config.toml
n_kv_head = 1
norm_eps = 1e-05
attn_scale = 0.125
tie_embeddings = true
parallel_block = false
init = "normal"
optimizer = "muon_variant"
lr_mult_o = 3.0
schedule = "wsd"
decay_fraction = 0.773
MLP neurons of a small language model. Each row is named by its layer, matrix (up: input weights) and neuron, and shows model dimensions 0-127. Each number is 128 + 32 x the weight over its row's rms, rounded and kept within 0 to 255. Numbers have three digits each.
After each neuron's rows, "fires on" lists the tokens most often at its 100 highest values on Wikipedia text that the model never trained on. A number after a token or word is its count.

L6.up2:147120091123131120051124153132107114175087173123116137149144080118109141070089175114116135123160069144148121130119170138118149129143173178149110174146095070204155096154153119110108170163142145083137120133054137183115156146183137098087142148123148105165139088148104120136134156122179084165149166149117120111142111126117144102158166130169076098104106063139118135072135124090126053132129
fires on: "s" 33, "ing" 15, ")" 13, " given" 6

L5.up289:127151161097143127108115105148184061167131117063110189086145146075174079136108092132130164124086157159158161129160177161138143076188102062173086228117129117122160189157113118113119149082076142157107129091088102119100130128138072118057123184141150153125095174123158146202136165147141094158163160140118137142139148103129096125095112089148157164092115130120131154168141095135107120091140
fires on: " the" 29, "s" 20, "es" 14, "tes" 4

L5.up488:064165159147153110107084115092143166132133119063101099110107152157123155175077149140150094132183158104133139115144161101166184101043092156135131143106108126066107167089152137158132153112082151119064151103118149124160111089102151118120135104174107104081075113171154141134120161127130154140094089166153075143162086147137180108092107129184134142060123104145123117126163142139187156122110
fires on: " |" 44, ";" 25, "|" 12, "ed" 4

L3.up544:081112091123088085135049136139114155103106151132146178125171149129144122172115162052185183175083133137106109131075124104132133105116127132123138122185135112131120142059099116149090156104136099164149121169150171178143193139136146199117101135202134088136166155150134127132066155107137155082130085108145134179151105219063120157120129141154086145126175080137100133110161172076098172170071
fires on: ":" 36, "/" 8, " of" 6, " sq" 6

L7.up472:079093168148130150151111121097133151125165121115122129170138103095161158123129116141145187067138128152153228112154082155182157070135124088135060144149083139103113123110122120094161150076102165077204091132125114129091143118141122103151090128084138137139135094167136072161101117106167130134153131134119127129122082092144163096139108130203091133152124117165107154062114175127159131054177
fires on: " on" 18, "s" 15, " of" 14, " to" 9, "ing" 7

L3.up408:108090145171115091046077140139109147082090107098138147114127153154112087160172161101098139136150111124105148138121186152157159084052121138175122108187159134096163102071067156146106105142111167129155143160126114182138129165148101087190185123152107145113141116122154098120141135131109148098146035188196171167126116193159095111128088130107063111102132081173135178107121081103125141103126
fires on: ";" 23, " +" 19, " ." 14, "," 7, " |" 5

L12.up499:101065141142158137107130128052149147113146146106134188162103181102153133186167146104103154103092141116147111094104166109129063137154128195110117114120145139072107174114206133147134091178213155092143081058113133138112173159111106182106159068110134075104140117111090151110102173143106164127116088150158088098134180184134121089157137143191097152148160123103134118130156119160083080151111
fires on: " and" 60, "," 14, " &" 8, "/" 6, " or" 5

L3.up100:103131117142131167154081083106131084121149126081119166111175139163120105171106140121123147170128165152104069079161141129148175113137113100165108169119128077130067157148074133078138089157114111111076169103094086121130145082171142201109157113133134169118161164110095112146058124092129205109134176095064139200176100116190106154136156151149124171137179210079078203134126107106103145123138
fires on: " of" 37, " 978" 10, " by" 6, " significant" 6

L13.up2:115129122107106091157107138107158132133113156095084100166062163137117129073174116139101106096153162155136106106104106169108103074108138124188125054157077162086173104144140133155092114207087109107146121148135145114068157149183178084132174109116105152148152073076137094120134076167121136079125127092166119150149113120138120103150139135085106118135088137120179084096162124141058173160183
fires on: "." 65, "-" 12, " (" 6

L8.up441:113082144087081136110142123147108056130142130106136114149172173121099098103144125168146067080143157164161156109111195142147157107166079115158113111133138088150157096135165125126141192158088148104117092116120135086108118135116158153105157137103215120137120103070113155151181125162091137184082178101153206130059168180155118164142139126102120116058104115143117110116152161108150146165142
fires on: "," 16, "ly" 13, " to" 9, "d" 9, "ed" 6, " and" 6

L13.up594:108089112124147155099142093090131126120105200087125177106076171133138139137178127074155134099092170122105112189163130140082104111121138108133105083109112041075112216121077121105117137113134181104179145135145164161096107155102164091142190037112158151120164124168120122134125159111063118133195139164185211191132117152128126144059134154114121095102096150120144155135144134085118110170174
fires on: " in" 53, "=" 10, "|" 7, " and" 5, "," 4

L13.up537:140104150170101168181174102105106095109132165086063061117122119163052172128153108110142146103095135083109068151073096181144067169143076114147136154140154148167181099136114106067155121077099146166122127103156106147153171133142120131160103116164082189119081181131167113138122087154131131148153193089095104074111122142157118106117139181149059144096128102173111151130112160144113104109111
fires on: " of" 22, " in" 11, " 21" 6, " 7" 4, " by" 4, " on" 4

L5.up24:153116098066163084168173043100121074169094106135103104180155134107165148189140119161146146069100141107177144091130107104154128089122093182134118137150165066126133146148159094138106113134099135152096134166109174196128153157177083083130140057150143085204126124098119096140148111099118162145112123120147067092134149105142103131071132119152119181087110127137141129103129110140172137187144
fires on: " of" 38, " the" 29, " from" 7, " a" 4, " de" 4, " vs" 4

L15.up269:110096146119122156161148109139149126155117126141111118187198140112094134190163121130162146089108108137207089087132193086183156134156164194149176074146124136157124133097168102132153123165144155094051082098078128137141107179075107160094145099106151113133067116137117099112074130110124173127133169136119213103131122182133075103146117122152123102122168105149145106065164073145135096135108
fires on: " and" 45, "," 18, " |" 12, " by" 5

L11.up428:129115160160146133098130096117119149172112094111103115105226122197121119170086137131129110179109154088124126130131172217143135145160161123142134159097098087107156165157097058086178155116132160098142167141088116167153087083130127144108145109180093104164138132070121105136151094124151141096146129098097135097191135179121096118151132132103097109086142142091110146100139128103152101138122
fires on: " of" 26, " by" 26, " Time" 6, "DST" 5, ":" 5, "uc" 5

L6.up332:123142111095165091161098162056127103124161176117120097166101139155133132121071163104132142110145128137066103146085120134175071147142111068132150153185137112129151096093123106122140142092073178161199118144183161110178209125140111054122062165141109118103083101168169086083179161159158111110141112157166165156155101141078104118124103138188058137121168109164124092103113140132091110111103
fires on: " |" 39, " 0" 23, ";" 12, " on" 8, " in" 5

L6.up538:152097136123079147140038179091116128102095110160116147117152114115120099150173175145134165070118135184170093100144157121105176132168124155136099087202121119077058133099102133130120113105165104093156119098136128113168089088114164149151153108124107115136131142134091123192092139116142041088120077084198133156124152194146159133136129163134149126136197153092086147116165183111111113094140
fires on: " as" 27, " in" 23, " of" 12, "  " 10, " played" 7, ":" 4

L3.up398:135110128079145191152139116101147110139110075128061173080191159155122071126116097119125119116142086135078135093114098176201144169183116119130094196111110119144136067125115068088085181155123128131137123079086129137090101127123108157145092156096192144149135150139137134134174139150150130123182162135097128138133130085137076117106072084083123096138116210139100126090171125119120117157124
fires on: " by" 20, " of" 18, ":" 10, "'" 7, " from" 6

L15.up470:161111151116054051105088165084116102104147177123149154087135167157091180101174112148077152107194108150178109088171156124182096153112170135171104110172090177156084106171131124164142118174140106138189057148142124098166151119223153135119141165109124131112112118091076167134116140084099131126118104151148182067170165133162165072138128149082126103103154119105135103117108165132111092191148
fires on: "-" 23, " \"" 21, " (" 9, " being" 5, " dis" 5

L10.up35:118106136125095110125098199144167110097125095122088143088177117161133102169143154093136151083083128095124070140142146115100092127182141182105162072141141161071078104113153111129092060178117088121125160062103132114125151138196192139085076196098166076097137109172125162159145129136193168139140100102110166146117144171070126161094107114164101142172142169102116089133143127153148117163086
fires on: "," 42, " and" 12, "em" 6

L11.up543:115144096092098141117202144066161133123123136129103120149116165184140113140113085164180051161116131125095120111118093143186156144147136101150067157174166115140163152124053123115133133052160128090110118089097102155118188112185157138133150127153127142059109130145158173140085113160157098117082194084097146125161150118151170128112093175153049116040134155169160106124049135090145129152149
fires on: "ing" 44, " by" 6, "izing" 5, " of" 5

L12.up211:206133111068117118124139140140126118121125155134120086104169160114101076104185126076077109138095087102130135115106169144101135140170169104069125148123108078150159135117135103104143166118126085092193175109152136141165187119181166133151138186136124122178087117117066161169202186100096128148128112119127127078133136158134103114101146081048143198114150157134039086068164146110117156108100
fires on: " were" 21, " was" 13, " being" 12, " are" 9, " been" 6

L6.up438:161142111153159073149109091083105143138131141127173115141137104137148138045143106130115177144126139125119135110082121138160126112156157171128110181119067077119086140160130112108111136109133135168148094120121082154110098100128129062154077165095178178211160133126113093167137080129098057112131143117168094103160105072101116120164112118165100181082157113187116153067104117106188065168146
fires on: "s" 34, "es" 5, " out" 4, " both" 4, "se" 4, "ing" 4

L7.up78:134124160070129121128088128134093195186077076194140142129081091129077113105187125155145060128082116141116142101117146092180049179115135052160125072147161178058131195124107132152118140079127145152120147133124084133154175109167169142138136171121119083148151124109127153130137129126170146131118078130103160126125136139107119189168094148117126126046146103175112125115137156124205132078118
fires on: " of" 26, "." 13, " in" 11, ":" 8, "tle" 5

L5.up70:125158091151185160092097152100119113042132143085118049133145115159132137130140178162107154194137112146143131082149221102114191109124117089115138141122076121045077166156108169109149137103098175146100144081163148126170114109122196145146134117132142165106096158129128140116154198104086121153069111124131096181111114125128150083162088150150121091092070143126116138129142108145181079105126
fires on: " |" 72, "|" 26

L12.up352:156118114133125155130151096116088124157143158045147160062128131118187154120124025105115161106106087082111086074106114166110164109131092103128163144169170078137147149144138157108163192062116096161122134171149154176143170104089088126136127108125065136170093180124144116145074145170135123088165130141153122089074125132138133185139145168089110086125172197150087115138132166143085144119149
fires on: " to" 29, " by" 10, " from" 7, " on" 5, " in" 5, " under" 4

L5.up51:144135176137148106153077107113141137158088133126148156097101140089102135146117106186094140081170066087167172121123122155166157116155163152096117129112098173139133147126129100085102139152149109041151168138004147155086169196124128179110146146153093125112103034146152165120141060119162137172169104112136106088124119091133196094129145107147135130096143134115135155108132138150095112080174
fires on: ":" 30, "." 26, ")" 12, " of" 8

L5.up601:138217120166164081106160178149105039146108146086126153152136161093131122107106124114139126124184117148141102146166173139098115124086227148120151157136156170097130134097107146177124117118160167132105124061145090147116096133123096149162064155113190149097109116134095127191113136127144128128116085166108100067073096096167103146101106149149152120146168090110069127135130085093124138126118
fires on: " him" 20, " them" 18, " her" 14, " it" 8, " were" 4

L5.up46:125139129146173118096102144082154173112114113088126133116200118132102136129093125180167149123107176132084095191123114128150116104163126030172110096108150108098143121141085116151129107101195133167130140129099091096156178099154178174052158121134176155129173130091110102189118178143181166100096080097146162060122152118143124168093144168054142113115148155174114117111128092119121140128138
fires on: " of" 21, " the" 16, "s" 12, "'" 11, " that" 6

L12.up185:160150189134086072095147119201108151144149168082102097102087121077059122158155164143122175070160134214164150114111116088159140098116093073128139134107166123096142110166140116114217148126079160089103110144153046081122122137114152126160086126107113096139121153141069124179092111118086115124095105145142093079071144123138113187168111116193121105152143174166161158090129136135157106087149
fires on: "s" 28, " to" 14, " a" 8, "urb" 5, " of" 5, "cc" 4

L6.up75:151157160183086087131136109139137122125123174171077154114165112140125116179088093171135199093112089126135147152139145154064076128070111146142129174092137129177160159086118098141137162120135168194096154119092112139105138129139130074166116124137134140135037136053093152125118193134085136102166191122200076108124134168166113122049112120153173173111121159093151162150105153112172159110118
fires on: " not" 20, "s" 9, "ci" 7, " conce" 6, " ISBN" 6, " an" 5

L2.up448:182160126141164099097112162083107147080152108132163097114116101170130116190081115167129128141181194101107120090144151133095169084074083116124130136162114150050133090065125197130111159100084148134079177092147141144141155126115128126144155127171182161110138134096115116137150153107143115098100049174120139109102086118149136085155048176142106111149097167141121122150099158123138123102150
fires on: "|" 45, "\n" 18, ";" 17, " |" 10

L13.up113:120180196137105067097090155122135158120196133133073113120145122144169149132122080117108066107057056122134107091105132142113156141101133147131101076181112141154115131070132100123147151095116119119137136128092140178125132102136084175084151099098121126163104058129128186123213103164121151172174129129217169079074146094133138104111125147142139154134127122084155148145174155188153106133114
fires on: "-" 37, " and" 10, " of" 8, " |" 7, " in" 6, " (" 6

L6.up452:128114139105170113156136111120135132124106151135102089138171160168063110167131141165078146107155079163113146154084054177134143114129092090088153109151064122111145107128101107096154065161135118153115105108117182200110165113164125115151092183156126165158130106142105083119157133131099122058102161122065133114110144158171137125188129151178069200127104084130068142134177116115094109132128
fires on: " download" 17, " by" 14, " also" 11, ")" 10, " (" 9, " of" 8

L15.up71:087197158084174156147068047117099154176094152108140147148148163124134067111130062168160153072139083157096101090092125102127163151109124169177139142120120139136161166175155055165099142144150099099084119110143156120085133157179119155121127145188082136072091196131153162047095103064089117125123138084110164089088133178154140074158156146130114111175111160131151086115139126130142088155146
fires on: " before" 27, " after" 20, " while" 10, " announced" 6, "After" 4, " later" 4

L7.up599:093155164118134177126152132119166093082122136084174145150111184065147107132118114090127122100068134110101107089093172163084121141122129135140142108223094134126133126163181119146101106153087108130131096108094120130146114096078170097104165100104173038173131097169094101084106188129133101114167130079109076102094118155164165224120125141107142110109150133137134118154117070159134134130081
fires on: " by" 27, ";" 13, "." 5, " as" 5, "and" 4, " before" 4

L14.up51:128127129122067142097091113150110155136194145142117112176131172108204139102113121151115136124181125171128150125127137104141116106130165110098098138133172105113135172183091103144134164122122155148090123119145146099117121128157115110192133196147067146170101183131077076134121121072148121167198122134182100075095169146123118097133071101072149192098136170126132033103191096115106142107121
fires on: " had" 28, " was" 25, " were" 15, " not" 8, " would" 8

L6.up174:100101155127109112166122204135084115104078157135094094096115112113083145096136124135164140121175106139094237088080160152092144115147157152105124171091121144133142119096144101123172095083162179108179149118095126143145130072137127130141144160178128115116131069098102121151119097100184129133129101129149115148144101129129156147124083092132103108166106157120136122118091136139109173102145
fires on: "s" 55, " first" 12, "u" 7, "i" 6

L8.up113:109170144100115096106116131118095140170101139111146110130138127167117088100063191134162155161113111173133218117145126158085133117135155077079100112081069123169121138081189139105178131117107130126142133100073179141126179086085121089169120202147132148127072179120177179140069140137141087108132114120182157139114145152156151153154112093101159131109170128148089068088152137141085106092092
fires on: " the" 24, " States" 16, " of" 8, "," 6, " Kingdom" 5, " to" 5

L5.up235:096122101141153113131156130104142162167072137139154123106109098059161113120107139106172147147088089198150140164069134151143161138165187167115110104162145116174159143092156089115151192060136074146179134115109159151110136130062113148141153128183164146142156113142139139154096139146130075145154068103124183090073081124126162158122129119101159118114114146105130080092116138086133090098159
fires on: " the" 45, " of" 14

L14.up399:163110162104104154095130142067124170159176140138140176112124115112142143136170104155107090059090060117087044155173055175109081100105140134177135133120183151139122162103142170148122127134104041114104129091112108115115128147094122143122168128137087144116114099122132130151138093116121211163128093175113105111133142177161125148136107110091146092129145174167168180106090135116142105159070
fires on: " and" 52, "," 10, " of" 7, " to" 6, " in" 5

L10.up505:122098097108184147092167143135173047051099099105114163106168144108123083137124107032126130164077109150135111099166129132097082142154128169155130192175133123119158105104108103096121190176085174148110157117142128066131143142087105108130134131102147134171128169097162108157161146082167145079197159122127103147171109155180126183128115157124148085115157128110091131132145099124110067176076
fires on: "h" 12, " by" 11, " as" 10, " of" 8, "st" 7, " such" 7

L7.up283:067207125133113079132172100126142132151066112096058136129147135114123135179088160134145134094111097179125151107144155169107142139172125170097159126140141103130116144156080124139170177059111096109111067122088118162130189095151123142138178203163148152151132172117143154151062172147127145147198135128115151126094100048094125183160086132169111112102150074177143124126128069131106150095101
fires on: " of" 60, "d" 9, " described" 5

L3.up290:099075124156129147108109172117163100140125145158104106097117147132110114104093156133171077198141104120089185125157177093151153145127143109111089079063041152137109211161065116164178141132188159117088095077103140145117156093148209121110151086146101150105155121145172187099189177119117131195093116131141169089087122097149097135066142116147060133130125149142158113115162076165154110113178
fires on: " of" 61, " (" 12, " for" 9

L11.up134:133143175146135234088106112095117112156116136063130148174120168124092135144153161154108120148091164133151102176149106091126129120104130189196114120123152096074076104189139153167136153113106110165147187088092089115161109159093113151052115107134109097121119145147170120066169087109173192143170131098132126167122134138115072126189145070112109143095117159136131101132096157110190121072165
fires on: ";" 20, ":" 16, "ti" 12, " No" 10, " for" 9

L7.up408:121149095114146045094120189115143174147162145151180050151126093101136123123117120179206119140153120157076135108127131150069110173168150117132111092097154170136131173090097074133149163109193152159122170083112096158114119158128134146119165126095130115080100156086094110189167106148155151067085143083145123074163139114124135100154133137089169133088168185070099105111187146171150124161159
fires on: " the" 35, " to" 10, " first" 5, " return" 5, " own" 5, " of" 4

L13.up298:118126161057108181145107150149182111147137186080107169105181129110135087054126117145106095120101092148117145096125074142083151134152146045166185133194140116121147176164150150124101132162149186119128122129150142100067120103167134126090121100162098127127138164123097085066138112123116101103157115126206154109094151106134144121126127166079110087122113123124190145171149167067155149084119
fires on: " and" 38, " while" 17, " after" 8, " for" 5, " of" 4

L6.up628:114189146095085150116112126174162125114123132124126140111054176103137050130115196135106124115100134109173083091129102136137123132097136160109035070174169144099134171114183149126182124182146126131133100126117125183081118106155090142164170128139110053098116126171125144079092120074144155153103110134177107106174139116131114138125105116134099125117138103147095141132125144157095037167071
fires on: "," 24, " in" 12, " and" 11, ":" 10, " of" 6, " to" 6

L6.up411:080172180146161093122132093120128140135110135139112091202130074157112072129076106132156130126073176190144127089132119129160140076154101114107132142137100127186102157144115082180140115164118121116158064103102134151157191080109197141138100130151106110144151106060114130156135169163132140111223191088110065092128120164153144178136089118161180137160122147143161125139184111148144141099102
fires on: "s" 37, "'" 15, "ad" 10, " of" 10, "k" 8, "t" 6

L14.up542:170138113137107024122109153118138117143062149096094137119142097014126115097163108151106121119159103124054131111098141088118091159142142126157133077112162057130115131094127111114106109149122110127125130189031131180124184119117163156146129134129085098124111150133148166141134116096093098122159160095105118117120160124088083093141178089100174137102181097124150159108129155097180195155124
fires on: " to" 69, " they" 11, " then" 5, " also" 4, " that" 4

L12.up18:175104177095171115119120141127120159153113102104135093143105140149066111166142101095138161104144172094110133128098082088092084140163125178157149109083126106102167123094106138128157152143084136140204119105076165144052142175051130219076187123136159089184095116131091151145108177099116104179088096141153195111149125163176154158159137094116097141133168094055200144141115141149168130068087
fires on: "–" 32, "," 19, " |" 13, ":" 8, "-" 8

L11.up505:171143151094067144182077163121149130107099100141067096111151158145126099163150116074120075139108139089056100111096153099110131145130150124097108122111168203134147124133147162110189128087113105142116108099115116103094151183196083197174153157106146137185099079135112163096092089068138122157129196078155117081113166191128138120162113147152116160129145136098127109173142143146110109149109
fires on: " of" 30, " and" 14, "–" 7, "=" 7, "," 6

L5.up13:164173122141153134082128162087121167156100147144102144126171113125110070166168112151120111099088145150170128090058121127160080107108175068170119112124190117116186126108138102104092118101103122065136070128098103111147159119151145183118102150132088136119124147104153110185109126074204142147153076164124186181129124131162222146113108111160127128110117109173119097111136147092153103079171
fires on: " of" 84, " and" 9

L3.up323:206110146068130113100115181099113127094121120199104125145103143209178094160127129102143184182150154162111094138133155149098139090159126129118130130157125149133143085119133157094145142152179131098133155148118143140136102117145142116092100098147194082109117104079158137080206071120128126149149119129104132203166115138136130085084128136119047083066186109159115146109172119079142134138112
fires on: " by" 44, " of" 29, " for" 6, "DST" 5

L3.up49:170098126089165119133109137128123134136080179173113136113113127091146132155138159122112144148161117176134133104099139112104194087123107159116092152129157168145142094096130074130179089092151165068135166164089151119106103168137187139088121112146134145151111049087150188172092062126069173103161107130091146128131107103150177143132116128126110149118132137103111099091175069123170116091125
fires on: "s" 44, " of" 29, " Main" 4

L14.up589:141116151103133148131060161156139122129132066139126120167191114134132084087201126136105143082125131112128135134103161072108085121212138160127181182139134103134197140098153151170100129138077104123116155122103094144078109155197085130123160143092122118117118131142141112133112103110110140133067166078109064128096111184165156108151154157161126126164099137160084106120175165102170123102133
fires on: " and" 48, " but" 20, "," 7, " \"" 5, "ly" 5

L11.up632:124159136090121089127135098109172088127114139104083096151086157174099085112148160125122131123150087154122120097092135153173132097114144148160111096093131192158116175105120192129135152114105153176187094139088163154128169135109033130126134091170137135078063120127178074173091095143114114154128133163121080094141147174128104143106181052174082093168124121088144098120157137183123140141144
fires on: ":" 26, "'" 19, ")" 13, "," 11, "-" 8

L6.up160:074159215106108095140149090117134108181097138120076131137092065137098096154078122118186180166148182110155116095098143116130138063147161106102089186115159129125147108113146150087091127137107101143104139136086138125119125163140131071113069097153166210094130115151135152161123110143179110162101093134103108134091110078059102089111156102132124112124201137089184123127162112157155076102148
fires on: "s" 45, " that" 8, "ed" 6, "es" 5, "ains" 4

L14.up236:145160139100190112120145126123085121148081126131169156157084167165128133105115063148170114138108108119123088114149140124109047090115069149095116148125182130177189130124115079058141153168125125104125077064097056184093116191101129117112095129155163123065143183122123079173141126164145165100103138145192088128078075164154178130176128099165100128093151125161166108148142103155159144139130
fires on: " to" 26, " and" 8, " of" 7, " the" 7, " from" 6, "By" 5

L2.up230:107146155078130130128153137148179134069134150155164143149123129135129144088133105122174048106102100174151114116098162110101145147167141212084101055115193114128104095167104110176111151145109142111183099162147129162143094138145158100120148058162127148139145074064105106085124132168133120110096092096127116115127129091092162108094099197090174139174123085108226125112117106110059083150107
fires on: " such" 22, " there" 19, " so" 16, " this" 7, " ne" 6, " than" 4

L9.up105:139078166112168103085096109118115110132109182118110156102101140126158115079188134124178126208097122163086139092112156089153082064087107114141134161103131127137140149101114158217169183140172113131167128079145138116084197139134114118093131087108168137152137221109190115136179131120149119138091119136130142124183171074082070129117142114140180148161152070105092182111067170117164094100141
fires on: "-" 57, " |" 10, "hi" 7, "s" 4

L7.up319:198112138101113112114132114092124053106051141114177127179161134112127093129144180184120110108147121103146107094099123155107124114126164157104139108146173114166103076116083116186128113110179170164122138085126101127143087128121141150049110134143132142123159082165162163128151073141138215139148098105078075101139145141131143132095179155203093129145120153156123133141088101054162133042090
fires on: " of" 65, " for" 6, " it" 5

L6.up103:138133164138121115084210101158136139008173157125085075135149145103130119145160088126082153139111126162134083143149120130180099128102142139180063146108154115108163157126097115143114108115133156120124153059107061188090153090092157174105136121086102158157134115142127113144140124163122109125245171143111128095122142099155101155074081200166142145155116129132115128137079156145112153164124
fires on: " of" 35, " to" 26, " on" 20, " in" 6

L11.up270:110078106124128117089145116160136108153105084138163075125150132150203154104183140151150157111155127134125099173150167141107136200067084177100159102111110110118175098100094143126111120165151111073128048082138117151095133129168121129089063143124142139122102121135138070134096156141127117147123116153154211153109137216089164124115087140103089183099123124145100117132165159118137151096162
fires on: " \"" 33, " and" 10, "'" 4, " “" 4, " Dec" 4

L9.up107:147125143135150126191127155118156075204149118080085129154130120148182125142144103122117119093095101131140116090116112115174139140163134175095173123167140106149132104109155085141090073126096077098084122127118177101091133131135083207128199104111118066233077139122091158181115170118135162132168161107172091119114169160061122107171062088156163155154125145106103093117125184147116122162165
fires on: " and" 41, "'" 18, "-" 13, " |" 4

L6.up578:095155162151144069141158140110162130159133121104120114133160154118156087157126132156151135145100098155092085139096077203112144097184133087127172154113116148105153146141131108134145114148069107148085094147080161103140176060098094107145153185106115152122154108097160175133084133179105154176189124084133086093133134183129069105084155128152151159164140122158097069136145137124130117070127
fires on: "." 32, " of" 24, " both" 11, " also" 4

L11.up534:120176142171138121067120078156115114137088129193062131164067108178135071106118148132163142140132094118118160096131188139167190157154146088111119132120090123106110166162076133104153133092099126094084107081088127163093144143145140160110072057144073153165097107136126113153160135117174148107119088113168137114066079150116170197152103098079102128112148138119115147139110173140160080118116
fires on: " of" 41, "," 31, " for" 7, " both" 6

L13.up171:143095131139138186154099097072154114086074167121090104122096130149115139141102100138188130137092124166127151112102111116173141110093127123165098144126135101102142132175152131144128142167168107153141133141110094128113165094104136107118134104173057141113073096142114148121186183063148153107159113183153109092100069097116150200115079082136076143106056133133105110148097180102196172081132
fires on: " for" 37, " of" 19, " in" 10, " with" 9, " on" 6, "te" 4

L7.up631:152132193067061121139137108139127172083153156183109164167083118138135110152110120118115164146168101114095198140195128090132104143165129124088108050095126094102087173108106177073129134113125180122150116130116159122090120140094133133103144111113124201102174085123121184091123158120138121171116122084157181137149154180150119112111112124156147124108078156070090174140101126191159102146160
fires on: " of" 47, " in" 9, " de" 7, "," 4, ":" 4, " –" 4

L14.up290:144113128164124120151126097056160111168174136096143198162134118136132154216143112149162119144102145107090149127159176134204084093129115219080124115098171152150095152130148138103095158105114139160109092113115138122144198133136152157080113132102153102137072135085094149102125158103104160121087137112168107049106099184095158140167195156172088121115152108092120126083162144099186131160102
fires on: "," 24, " by" 8, "–" 8, " Website" 7, "gu" 5

L14.up635:105193113142114099157156162080158111165106163103100075180132152158170127122127104116183167167126120144037153086149178145145149089143157091183156160151107079100107150161101086110104145107176143072131088167121093122137154139149154118129115089097122138086178108192132147135163140079130141167156126124107126070107114178126195119160091135150145087060128097184117058162119185132168114115153
fires on: " in" 43, " for" 18, " of" 13, " to" 4, "s" 4, " at" 4

L2.up252:140120156120138151142154192138152153157110195113155113159157138189173127110110147152085152123166179103124164109109202141094156117092063107117135084186150083130132149094106127150138164073112160133119158142140107156154151101148131153069085119148200140172135173101142121090119122117072108099058128091160112168126088082126165132118079157141108191093091078158094091137154184064126090092162
fires on: " but" 37, " only" 25, " however" 12, " not" 6, "|" 5, " |" 5

L11.up348:100120082120155125121120124151132172139076078086135146140125171116184101173161184087108088123119144119117115187098129111123055095137125151127141095166170154150122093128136124125106119199096087093165112100168162132049190160182112134079112127147115096077117168158190107157104123137129140132164114119167100130083111183113159122154109139169156156118129169144147106108144138054179156067114
fires on: " and" 58, " but" 16, " \"" 5

L2.up143:076136127134173121130142130159099113114113114128108116162067118144163093171145120096095181071110141130154155175110123150095113133132207133048132132126124101128108110151120177077161115134155144073135104103151153131040146157183078110140137109163104050132149118138132139107153126136125164192152144097217110150158092122154106141178102123137134101176127105190119088076162136053068159147114
fires on: " as" 23, "\n " 12, " made" 10, " and" 8, " into" 5

L14.up308:123107169091117123102089119111123124148080110134123116135157078119057141125117151152134164105131121148142198099129107112093174116211110129104142151039156056062171110098125129128131141174126158153105159223174104120097181097121128183067142155110140184188157196077108118124107194162110156152149144032108094172126119131151076101128126128153087106141152166156131121088153115138095094159092
fires on: "," 23, " that" 13, ":" 12, "=" 12, " |" 10, "ti" 7

L6.up133:121163061179143143113141080138088139169119185095152188157174101179134124121135086070153189098152093132127113103110152120108101107097161149182150138122161181159094103144139139154104071132112126132144114146097074060148120174102096107150126137097173188137104120108075126092151125150177115171167056128129140091121103126112092053133132166171123118108154150177119138049111140092117136098166
fires on: " him" 25, " out" 8, " it" 7, " them" 6, " himself" 5

L14.up242:118113168097085043144103167143130115149149095062090143123164144076107116099136112206091133146099146143096116093101127112150097140203095128137132119061105127114165117176131114125134134146131102127136136157129130192109120142072109153055137187130172140159091114141132142157095135170100101130161166102124128178156107138112143089167148081093101116117179068188161166141137186129201121111125
fires on: "=" 19, " to" 18, ":" 12, " |" 6, " that" 5

L14.up112:142169094086126140089150118120158077184095115104117129115160128087148120082131147140103102091153125105112110087118111131093108079122193154175172149103123157147139118139126089129116103168152122094110141141147145175067140151178154127175091116226131178123122097127162092145169115086137175131103167129123098104111073094164177113149168116116113202049088114164124155074053079144195104110118
fires on: " the" 21, " to" 18, " of" 12, "." 8, " and" 7, " by" 6

L12.up54:121136133142176157150092136093150084151103125101132136166102166186110108075147142097072132093114058126132131100162164129125058114166146124158114106117128165117115093125148154152108102185114151170134084088126182158082155124117091127095172135084118196119122085135128098091162127090126100113115112103160106185173202098151101145162146141148099156118151107139094111093133187163095152129164
fires on: " and" 24, ":" 13, "ti" 6, " announced" 5, "'" 5, " or" 5

L13.up487:142170124093103146090133129105215120101084112118145129149112114153147085111219142128183107113156102151123086140170113164195100096103159140127142161098167123120132086097107187141144107176154091119152137091102046144086112141162181119133076124107150076138186107115147187129191081122121202124079103132111094063161113101179099121134116146113104171101201130164114149063091172151097132152123
fires on: " in" 19, " there" 18, " on" 13, "ing" 7, " of" 5, "gh" 4